python train.py --num_key_value_heads=3 --head_dim=64 --attn_scale=0.125 --bias="all" --init_std_up=0.0314 --lr_head=0.00545 --max_grad_norm=1.0 --decay_fraction=0.612 --max_seq_len=256 --dataset="wikipedia_en"
MLP neurons of a small language model. Each row is named by its layer, matrix (down: output weights) and neuron, and shows model dimensions 48-175. Each number is 128 + 32 x the weight over its row's rms, rounded and kept within 0 to 255. Numbers have three digits each. A neuron's up and down rows have the sign that makes its largest values positive.
A block is one neuron, or neurons of one layer that tend to fire together. After each block is what it responds to, as a language model described it from the Wikipedia text at the highest values.

L11.down60:098190147140091243134115176125144170159093146161177148126149124123099165106119184080133122113083125189140180190135100120072123055139142086119151107086138125131150156157157086135110197104104129157089162139155134137133108190062110020145178124088118138139150092106118128099094128143107156093143105120146074142117115128133104189092143098094091139120114135113113167160083141140095069113122
L11.down228:149092123139178081167102106143181135092117153115145194080126116116066145154077169128127100115174135098138092131165125084152106123131058132157161139166179182160090169172081108128120175143102136155108120134158121183185102133142096202167107114136110114095168093087094069126174096141173136193120103143166099161109115099069117084101133142092168120159111112081113135083124123134133113088169
L11.down339:111130152118175126162127160148118158156125135136144099100082068140107154130157141159098100095118134140180184143161172156105106141083118124113078142140106069054135122118098162177216129121181115077063167186117090115144126123115111241170076153108139164108134094195061121105113156118130152148073116124159101105106147101092133146145166113095124115125098109129131186111128117113120178168205
L11.down431:103037101125136136144139113115126156127140088159109156105094146087111179126141066116114201149139126070159119114188159114144078124120055115168118131130170047102196140186137186086127126111109095114132120121097152088048115123152142147137162102181139141097125052171087085115149168104132122153082081125147165096121121145083129173157106135121120124156090108179155177152137142102101123124146
L11.down451:169073142187138157104171151050130130071118180168095093120154086111138085139122141122128129097168169094104163158101123101118117133176025168099148177098131176124119160089157119119113186141163172075117126147155202103140119096174156111124134163157080089180147131160126167150085149139168105148087094115117115112116158134090105131139166103139173175124106139107162121064111112205143141155131
L11.down453:140067084100159125116136112136080136102150070119095133130131115128122133167076109129167195150112166038144090112173161097101103133135156151063140122143128135131110167110163125105087073174105166136142150075129112060166136101139119145107145102069183132164123145124133099140092176146138102132126169114134137127156137138096094139124073143124092181149106126190170137160152131109139134121092
L11.down462:159135110125155138133208109131139164111168133150142152136099098140093168154130150070124128107068146146099127083068129111121160165184057153174144141164143082171116082158119106107085136131164094083106098088095157160187151149134084071109116127075142138041074135080137154154123161069093101168165112084114193112167128123193143142109166095180105155130102097094160103146112094097137097117105
L11.down492:153121130162121117148120112105150162133135136159079124162173082120136118139163156124111094130118156105166100133085139120178120140171139086110104154112114081108101100147100094097059095118083143138086074173107158163105125190109172116166170167150168137098164091139089177160116215092146116161112109130133206163102133144101100158102112119122069114156152153119147137092109088108128104099048
Description: Relative clause openers

L13.down34:130108138085125207114079143131134108117115112112167117074104164185144153077072148107116128070130102178115112123144136070119152168094127143066147125117076184105130095133122131129126122111146103164171111094110174146129079146158107130141177080104084091164182148113192134143141103130120122131119120171115162096160119127223121064161103144172100071067095072189141157145091078136170073130113
L13.down210:109116109085078141137123125122121127094078140129186089137177161141112154136126139115129148137090160092170117195145158100132123138152087161162113131156151145156091074142071095142161142136138093082156136175109132176104151057129110110160079134130111076142192069126161132141114115100177150143150146192120062091147141123051114187094077130097097077129105128132165076112118137104184106142122
L13.down218:175169131190128121105130155146147063123152136097099147119139141158122105170088175163086180127114102125140091112124158103118118145119105088027127123076112136085132071188157091116143099142114088164116154082146109089122154154092121223118131112143116145111108127158100116165124130165188095066156162129124165157114148190148108216037124112177142121083138123137147132145179105117155143117132
L13.down322:064164081101134152145112145074128170111138137152084145153126142114199121142197164109152163082101133168131120090122121157168119166107097124083083137140129193112101105042108194136079122186166142113128180102121130124131159158143156255127110104105085167165108122150110126112123095106102109118132087165166171097155151105146143059117160078148127167108148117149108111132155126117136121080087
L13.down328:094115124105120106123127098168074101129111155163108143077154156124198135163141170116121106090167120077161192086131091117148088110175106191169110120108143100102155132157124129088160068137127116157095150142128186121103153170189153103138180156134167110177138180147083193160072117129172124105116124095109138116138087126133087172109169040052165063076112105173141106090094111143104106112107
L13.down381:129120140103086150189147113092163151086076141159127136086175076096111102101083129078170122144194173125156063140102108182147182090134129180114127149142151121118070099114114139108129135130100185092119104141111161149157121114117117050141077093170138093106127040159159157163145142163131160133129115157150139096133070103120148115076138112152140121142102145082149107140105121080123152161171
L13.down438:140167086098115162134143161146120099076121197111137112157161115176128119111164116120111123126074168107082117128083148101095106171136184115095095142128119127190114103154181155168071104124100121104146111134107130065125077153100102106130065083103152153127113105123204129161146145124065153110147150157152110080104101125150065138166145117150134149125152115110177162165107145145131129134210
L13.down439:114141186138171143127134125186092159078147125138116168171095115115118124167121107121078215173146098147099079199123161152138172129201067075110184112131163128199124074143108110102111118142125132145086154116124145110104128119150104160130082146142122109113153139129139029085126103118162070119137156176106076135118175147129198139092152163120111090115153056115092133143139106130091090179135
Description: Markdown table separator dashes

L8.down266:102124101152145123148102139150115126147163141112136125087112177102104177103081141108133083148108111139117066073090098114149110094155065080140116130139095129104079146152181156147106187124121127153127150139122141117121151137153121143156074103127118162131182122126113081017097122112114107116099110132121200143128046112129159098182161137103136070068160128149228165122133095096082110143198
Description: The word "to"

L8.down78:169098101117128117066100143154097180132158126049172105114113135063106133141144124139123093167148144156095069102142144129177168145121165121112139128140114168189108112130090086120134146173088136135146147127163096149119095091157170118111129125203100178169130117086168134103144159142153150151155065084114134141124135106153122150077119136095146163120150102126081130089160157144181164099139
Description: Hyphens inside words and tables

L11.down17:138073154160139133118156186096101145116045175117104087055179128081139106141130184133120101141166130184170139077082115135167125119118193144201146109109124128147098159127094081119111126144115108144121067118104145150112185114138124189095175104129089178158184111136063152200187155096132160133152139103117171140130096093141162146159102112126124173138077114106125132135102110134131202124120
L11.down21:105136145195106155134159119127101142106101124113108116102117128092089120117077134191115132094105132138148111139117101102121120093094162124142119096153064116135096103158130141172125131196142119098115115068110053091178094139113110182158160080119135182204171109132147094135087110175141122189124102124138130148117078154144109171175160146122135099086154147106221140089132157120089138145210
L11.down26:097105097163108140073133145090088079147118103159152118111122115087136117142165101131162156108137129185142134145141184119184206134131091086085129196138157127143154126124086138080175094097099140134182094184189149121124101108176071255123089104144152119124122185144103102174085104134152136121101113103197118115169108178136115085120103123099085150154047145145068160173123144176106091082148
L11.down96:136128139123123120126112072121091125209168114103096174135099121108123064102101083132122100078149101135059122101126132134162162139155059139129122121162160150093191124128153166162072157100108125139153133118166183123166180119113107181160194127181134132112126101092147136162131156140120147139106081115198114127154120113118136178102100115098128046125068155152164150137079126148115102128135
L11.down122:140132063106125118087081095139114137117111140148081144142151102091108156142134109162182107157131158088125136112084101096141144097128066188135138137079114158159158121111049100154169110140179125128114086137142139153130108084131179234142139155163091155166141064089203123096090136112122190102130196118102139104128096102131164111211153107165134092151122200134119121116059132067156114116160
L11.down354:172140162138162100125094106165124159137179108144105074107151176116137161123117130135124122101122134159154094154076150096159115165132107103081139127141132166167109160111197067074160180157171100152094086110087114119140160120094141103138162078119141136124138172122089072175181100080088129097134129113110146193179164098124181143131117124094093153113188170158122130109219151102118090102095
L11.down486:173164151177061164074139107097102158156138091104141147106103112147124137094081114072163205144157101119136151146104102102094125131136064076094107124113134177168160136138127084130136093169167144139103116209043161121159081097112141194153076163117181117154141118146098163101083077115094188133130140110138079104121168159114154093145155122178168110041189070102157094152176124076164079176133
L11.down500:122092105185084147096135143105096116162111132147161080124157076142147153147121129123083108118138171129077141146123138079157169155186185122153163153167042143131185164114179088115134182086094092137128134158081089049106125107128161152138185159107097122158130171138073170134152101146110163112058134174149128090138172155088137077138098087146149158080074128119197083105134158060124150146126
Description: Word-middle fragments and markup

L8.down349:174151142156107128106106085122175119123135130109194082142121120126081147129154144104133175174105091155085109171183157199067138129124113106055127182216139103111129159119112096109158093143118140131097069092116121099160107109087141121090163130133165138120146157145109166098196117141165151157116127196162115084147103143126132130152135143133058133086092104138138136121136123107122162109101
Description: Relative pronouns and list dashes

L11.down8:156111116205134140056130116175153131138087127180130149125130126147161113144103139097120077134126113177105129159046101104138122125138175176113142105118165102089139145155097171108113179164052123110046083092120114118139118122086112082145125131125128064105146183170098146152169133124089118160129145139137148114088124189194080134148153150144142089178193098081203133110147147142085094059089
L11.down49:129117066110092151128102195072154118120094149099135082123147072149106148078116095139161190152131109133153179135148148099166143109117158082150134109139135166095123144142170142146129177166122093174164151175083150166119110155101086139166210131144129126177097137119108131159153119128108180102145128124071102150137119142080119158109047137139088095082123171148186115108104142131104138132115
L11.down58:165131076142170150154097133156169096154086130105106156146092168071099161141065126136178142159169112125105131140118141124124103102129101131090158138110105069141111129146196141107082152116137133107128098092067068142107204110108165113149147090112179141145194124134065124101169200114103066119118132093137151131147156162170141159170121108110131100084170115110208119123125167201130137121188
L11.down168:094112134111141149170107124136132078101097121119165119104133152133198100137086093153091193119109190116103146119104151173161118126126183155128157114124118051104153148155127119146125207088134156137106124088080050163185133113111131009130077186094116142109043197138164136102191069153130122084110111170083134084103109109117133164175166159147126104150123111125143149204144142134135106148144
L11.down292:104127187139150131153117181175093053095161148100168094098111158142108123132151116150116165145142147084152129145152181182119181145099153150089154132126107076140220116131124144098120149133166200129155126106153128109162113110109148108147117154142058122111108155149109059128092099135163116172152072110127058097096129132153091137129156142099117059130154094196113145133149142067081187073188
L11.down398:160118120112179114145145126118130137116137145127077120095128122113117173115126121120126056138135100112145133089086126159191120102160132043132111131149175126071088090121159101103068137123177167126161148137062111142099157125096124142115144159120142100078230133177051123083102169088105132156129126139110139125144070121084159096121079073118150087124163159139160146131069114117144123127179
L11.down434:142102135160158098160162099136093091139099140120148111170142094138070203135168121137177175068118175178111104134092128140099124130101180085132140125136101103139114115144158164119169154081081117096099129103095112129121150142062138089152141126126100162108161102150111207154117153160103139028123176139127122174143112107133130106122157129135157132120119092147107130064154160162072102156124
L11.down509:121103140133121134060134127138211121156110097132108098109178086128068146073107147182123111102175119119176126081095096090081093123071048075142124167099128179156106105128135174054105106178168096069156143114158155154162149139142149128141109157119090148144163208158130145129142123093093132155164117160193140101128120140171130118185132081088140068091162110096155116173131190131136121130158
Description: Before-verb auxiliaries

L11.down5:097098124178110183126171100119112094147117169111073106132174152124143097111127062076114130113142136166100131156076131097136120124127165181138123147175159139152150118146105138140111099086128098136126163137145054137164156120158118136135131069166128167061109102125135154132133076125103106108116147150108111066151217132171131150074174128143124062140208123167161169104116138148191197083106
L11.down86:115094076133154098137184109117144124114134123105135172200071103152118106124112126143162111132123152106085146119131110103160089111111255243164126133135126130107142102109088134149159166039099135119131135113134113134150114116126172027099136176144112088142109118149086130143155121124142123123138132070164155145104143150159153102151157102077094152144132140090128099122188139140097115187126
L11.down141:255148137108142163121150160064137073147098166127122082124102120128183179110126098076082060174110129064125174109105098123117162128073155165150162098105102129099166153116136111127132162091126109097106141080107168160102108111158126081112106149092204125067134118141119136145120174158114170153115107074125169190159111146131155122149172087147130153102130146146072125145090149126114148154130
L11.down147:106150124099134125192143188133094159116057120130128147138115122137186096096126151171173135146114108137120113129183112048149203140166075156075137140191129125110076142113162085121144121132110126145107092117171135125131169131041114122051125135136154188088149100128141136112112163132099210144151081108132036170121096116091085055091106125184136108137145094103148115100140160082163152117129
L11.down157:097126168089114165098085087110173137088116136082165133125169100144143122113113137072175108132080128146104133112080164146129176116143125084158143111130100153190198097167146131164176093113128150156094155017115072172117151115061129190102132097152183139092133108200131103129073009097125105089097152093103147164110135149107157103116162170144112155117176125167127122140143146087199116089115
L11.down207:114128166083114100104123120084121097109128143125070139119114148165151116036088134108194081131113129156170130103175084120173107105104046123096111143119141126037114106151138085156115103191137155076122112146156044184075157112114138201142119148124141165129083150076116056096153134177180142080153142114158115133210160145140131142095167117097121120147143208141137106128112142149157112162167
L11.down332:089153159132132141140125101081188099083128103168131133113138113114225120170088078120122041161113146174120128154149120109090157156063096122180086113137118094074128149121063160141137120103141174164052171089132071119115129092079135058057089156146068089136144138148126094148165164139111096097106167119174127127151120121136181150100109177103137136087169159105162126137110200163118185128120
L11.down382:113126090129138153179096148091206134109142139161162099147167091142097073105139164142149116136136099096120108143091161146112108151096233173128138176081104153100101184127074174121118088140088099089162114181082161114115120149156123099200142139144075137147150161135116069170091109157116126186136133100119089114119134171128175148095111128129148173142167139096173110142142091162077120101101
Description: Word-start fragments, table dashes

L13.down39:132166102141148112121081122134135150102145113138145110166099126147148142126092147126149124107113178141159176138171152132120151121177078095153066091185136104149159095106140124156118132107123122096159155108150097154191153101075176137175133163176133147091150128087106101138122112092164140146110094142135146142141098098107096209170193145196170092169115147064126100052067099127209112151114
L13.down50:121140121118166165136130135135143119123196159092110152067105116137104136171134089166096056094147083121143084115125095060168149160137061134158134090162181115152172083072107105177121120119154159117154133101167172138142091155123122036132078086132129158118093139133145095114089146086170150148119097092157129105110143115121164118127098127206183126126147097118123115151163119165148091140112
L13.down149:115155132100130116106143134113120132133075123134178154190141123140105112136123123126129123087057110131163143112152125164122189158135033140094122071139081192156205081109076148133138140115095131086135171144188133115112106080107120124140130108109107108149154100148135083094115121100100124195186125157121088121093137108196143066195165100111190143118122129164130150074117124128063190131164
L13.down257:096174156109147149113098094093138166152124094093118142111157180162131123070155116167171132098148144125171164173122199129130137093140032109105071056122141156164125065086131145084149104108117139126108165117188178174109114081124157254146108156102108164139175151092158119092080137136110156133096140187207135104136110099151093110123081130139116191132090099108151108093117124101098152106139
L13.down290:138155134144174137123149127128134085114129092122091100131131127098078144110115047209144111189102129106208081160118151109143152146139058201104149118179101099153150141119093177129157149181101092143127162119084132139077088090148133255170066134144106105079136133153096098107093159120107120117103122169170082109154134140064142149109131158098088146152125120158145110078133119139092100131116
L13.down337:096118142063188117097127141108072103148154145092151099106088099161086192190089090140126185095145127162089142152131097155094153148183073193156156097127133202159131091091162116086123126128139123119122130109118139152151108152155107065127081175088145145116141090123200081101101107121112165164118111152122054121135218092125110130162125148124189100173177084075150128114117108167138082173093
L13.down442:100158157153154130109137083127096155102149120094153103124113167110117159113131156081090115116104147176132082176102158099130096115105135107151156112099140122083135157129102138088102157152122164128134066097106151148160135123163114255168134157156114094110140126157153152113100122117158127134138112199062091124171126098153091078114125109102048137129118167194142109127185091183164111134082
L13.down500:089126134150129154086094137146095125133118084135132136065136107131186119092107133126122136142143070119151092073087124112174096176119000095080093050197153147060171103133117155103096115119140129108145141132121107140126127159151140169135102130170104179051169087103179122169169127122164138127112126123128148140142169077106151125160138146147182121160188077133088120129205102107123101145130
Description: Word before a quantity

L11.down57:165152018148137099151167167158130118131133110085197159149117150134142112112110082120162173180140110128127134169095104108129088050113147113128139081102156188107167129097149105157097144111129138140133117158166090158165119107106139111124098116195135148092133142136158116179148092104134142090115156109172058118088198171134062059118072104048090106090143116163171142088148150082151142096137
L11.down66:115134158146161144122134136130157083188120106147148137129125112046099163088167131139133173157102061121091094152116100128195180132141109196127094179087071102159126133105155157106121105100160140155114113188189161134181164064083127134132108120118114075111073159113155100073213153142114155089155116146118157150101100119108101104144122139087159139133142071131166073057170075140045173108129
L11.down94:118120176102121170089099177101133126102143116097133106162069143097061093127116136152137139158128120174143174095102061091115119157093160115167097092106058115068169190082100105110167103095146099133180138130170110154177131161161122071091140104103212085081160123133143075085138142120125147124166114158110154179137138173035188116150162129105175097119109170072141111150109121145163089175123
L11.down190:121140194108144162043179175095097061128142141116182119157143172105110124164107096075122080168146151144131152139106140157137117077093142155184142103090112161181079129074099121130134158104087074176123132173130134093119110104110101143127171146156120095105133109171193104049168101125128108110082166066209109129156137158139105084138094145114141120163107139117145162135105197086109142099138
L11.down267:107131091071178132086129182118077127148133072055141127165104118121153154145173150131148142128073065118189112133138123195165171129122189180121110088144093042113181124127145087116140115099107095145135166179108152080165112098134122085054150142130138098105109141138137198115121180133114108140141107076162107173094083146090140189152081119150129115154148137166153142145113102143132111181087
L11.down372:094144141167159118077105212154173158124146100136152108084100113061148183155170169093144118156088167136122112143129170135117137189134062178109139139090134126164147107197095098059172144088135146159074104164150099134155098099098155186137114159167167101069134104142155056149049154119139102120139098199100169091182123119124161138132131131113116110116150192132104156136112109102066111108111
L11.down400:125150129165105140138143123122180151066132106126109163120095139129126104078162154129167122135077137139108139088124103149090174043095127081119050141159140102140146079136189093131135170082078073137141204130094149150156143136110123179102107061122105167161086143159160139158109103119121133120187157105152107121133177167130100114103079141083064180148203097182124106096119104166174144127075
L11.down503:162126133102122143141123106101136145063142109086127130100083143169125088119172121161097161178156159120143115146101066125115147141125049055163139134124105163105099149116126123123148107113100169152074135149157151128166093132148140247069116102126097115059148146116184112177142074088134158064147102192088114192074167132126152121150160209110147094105102122140101137107148117150156170155148
Description: Wiki heading equals signs

L13.down48:093104114118145161102143207152111096139156109106153133079110143099137113113131115128195112108155155068150120117105153124171081111155175085110151137100113116138075161136186167098111147117152099096094054141117156123124116179094126208091121094151142183176135156096128114095174158093113108129133162104133157128191169156165105076168128110113000134119144145114135133100131127129134143110124
L13.down112:144116173145105142152172097108180087109129115128146154122163082138181128143105131059112196140152100129129112179118130124155160121189087091089088142107103123136135151067123071118132134144092085217109119170164108110138133147080116187120182141108212128145099129197100117102155174148152133152118062130102112161214125132086178087114153125105160069095095100130143074067107089074080141128140
L13.down182:088148147087144133140107161128124101159117140137103092117089113107094118146126112085119119155125137141117097153178090196120157073092155050128157138098125064146097084146128159137122130159117150137133129099147145130084111225102066228159095145152168088111116069154102215115137132125135098160092147106129164098171106118159096091071152147127101087141197107116107152075142188166126103101085
L13.down208:106094105186126098123144141153109122122128136152162079141125131138130151156118132127105148098151119131153132190122125114157150122206246101066145122128152068093152146113141118191141145152078120133111113085078145117090118148107119149082142155121143089140144114112169154063255139103141107132102151182175143132131003151122123091145112125074138099152133159128112142138130175143095133106134
L13.down264:122139124148157161131146134128088150096143168136136124081080134103140087114083117071107157178094110118143164180131196107124117131139255166091134128194152135121151145167146139165107103098120123159113132106161090143136126116104133170100134080100189152180114172132158117190101104134142093179113101131115166045102099105175119126169126153124191094084054182172117146147075082143095141142084
L13.down292:150130139145126122100093136093126134154151105144135088057072148154100120135114118139139185161187157182172146114107140095151144131148165005147146163158116111118117104134139133052117146158051078185165135128093124147136069123121141071112161148139105098115187121082035108157122102101153136106125153153160133202135186157101160146062118149119180154158114148090132126134163109117145157100095
L13.down339:140106119099147164129158154110067101102138080134127120102131125110117171169183171113161130131141112077116096073097140100140151140142144115228165170128120125163108138094091124117071113144141129132092117167120151142121104126108125127141119183093157156059090135113141131178102106112086079145110160150108129100145167175144188111096133096101132089132060145139144136120168097165123149119154
L13.down505:183135120138114115101160091104122144149082168059113139092104128103163109095150117160090153088100149091090169132054138154119105146165157143160186121184125113123115142174125110116054145146087169130083122143109154120109111154136143185175080139205118147235063108071093127093125144105112095132164117155192139077092120196138104169069152174170142168139091153085124115134147197089099121115105
Description: Wiki heading equals signs

L8.down179:110111108188145164111187103133103105134209097154141137102129140133119081102139101088162119130123094088177093109126166120109154101159102073098121095142138139206079136066187157124166148087194124145105111153096123167147130102107160206073136160144094070155136125112129127173148139119102121151106173160120101124137216134158109098132074164123083105111151106112127107122127155109084164132136
Description: Section/table header starts

L8.down410:156133142079072139179141118089122095113173167179100146128123086078132078137157125087144158189135068114128096142200147147070161134110133107140101075166155162136179173089135100155170083145113127137191097163121059087114139091101144156136073092123134120137144120166117162139071104165166132079128166090154144172178136129114123144097112111091160147120082075143227064150081132135126130099147
Description: Mid-word fragments, "-ti-on" splits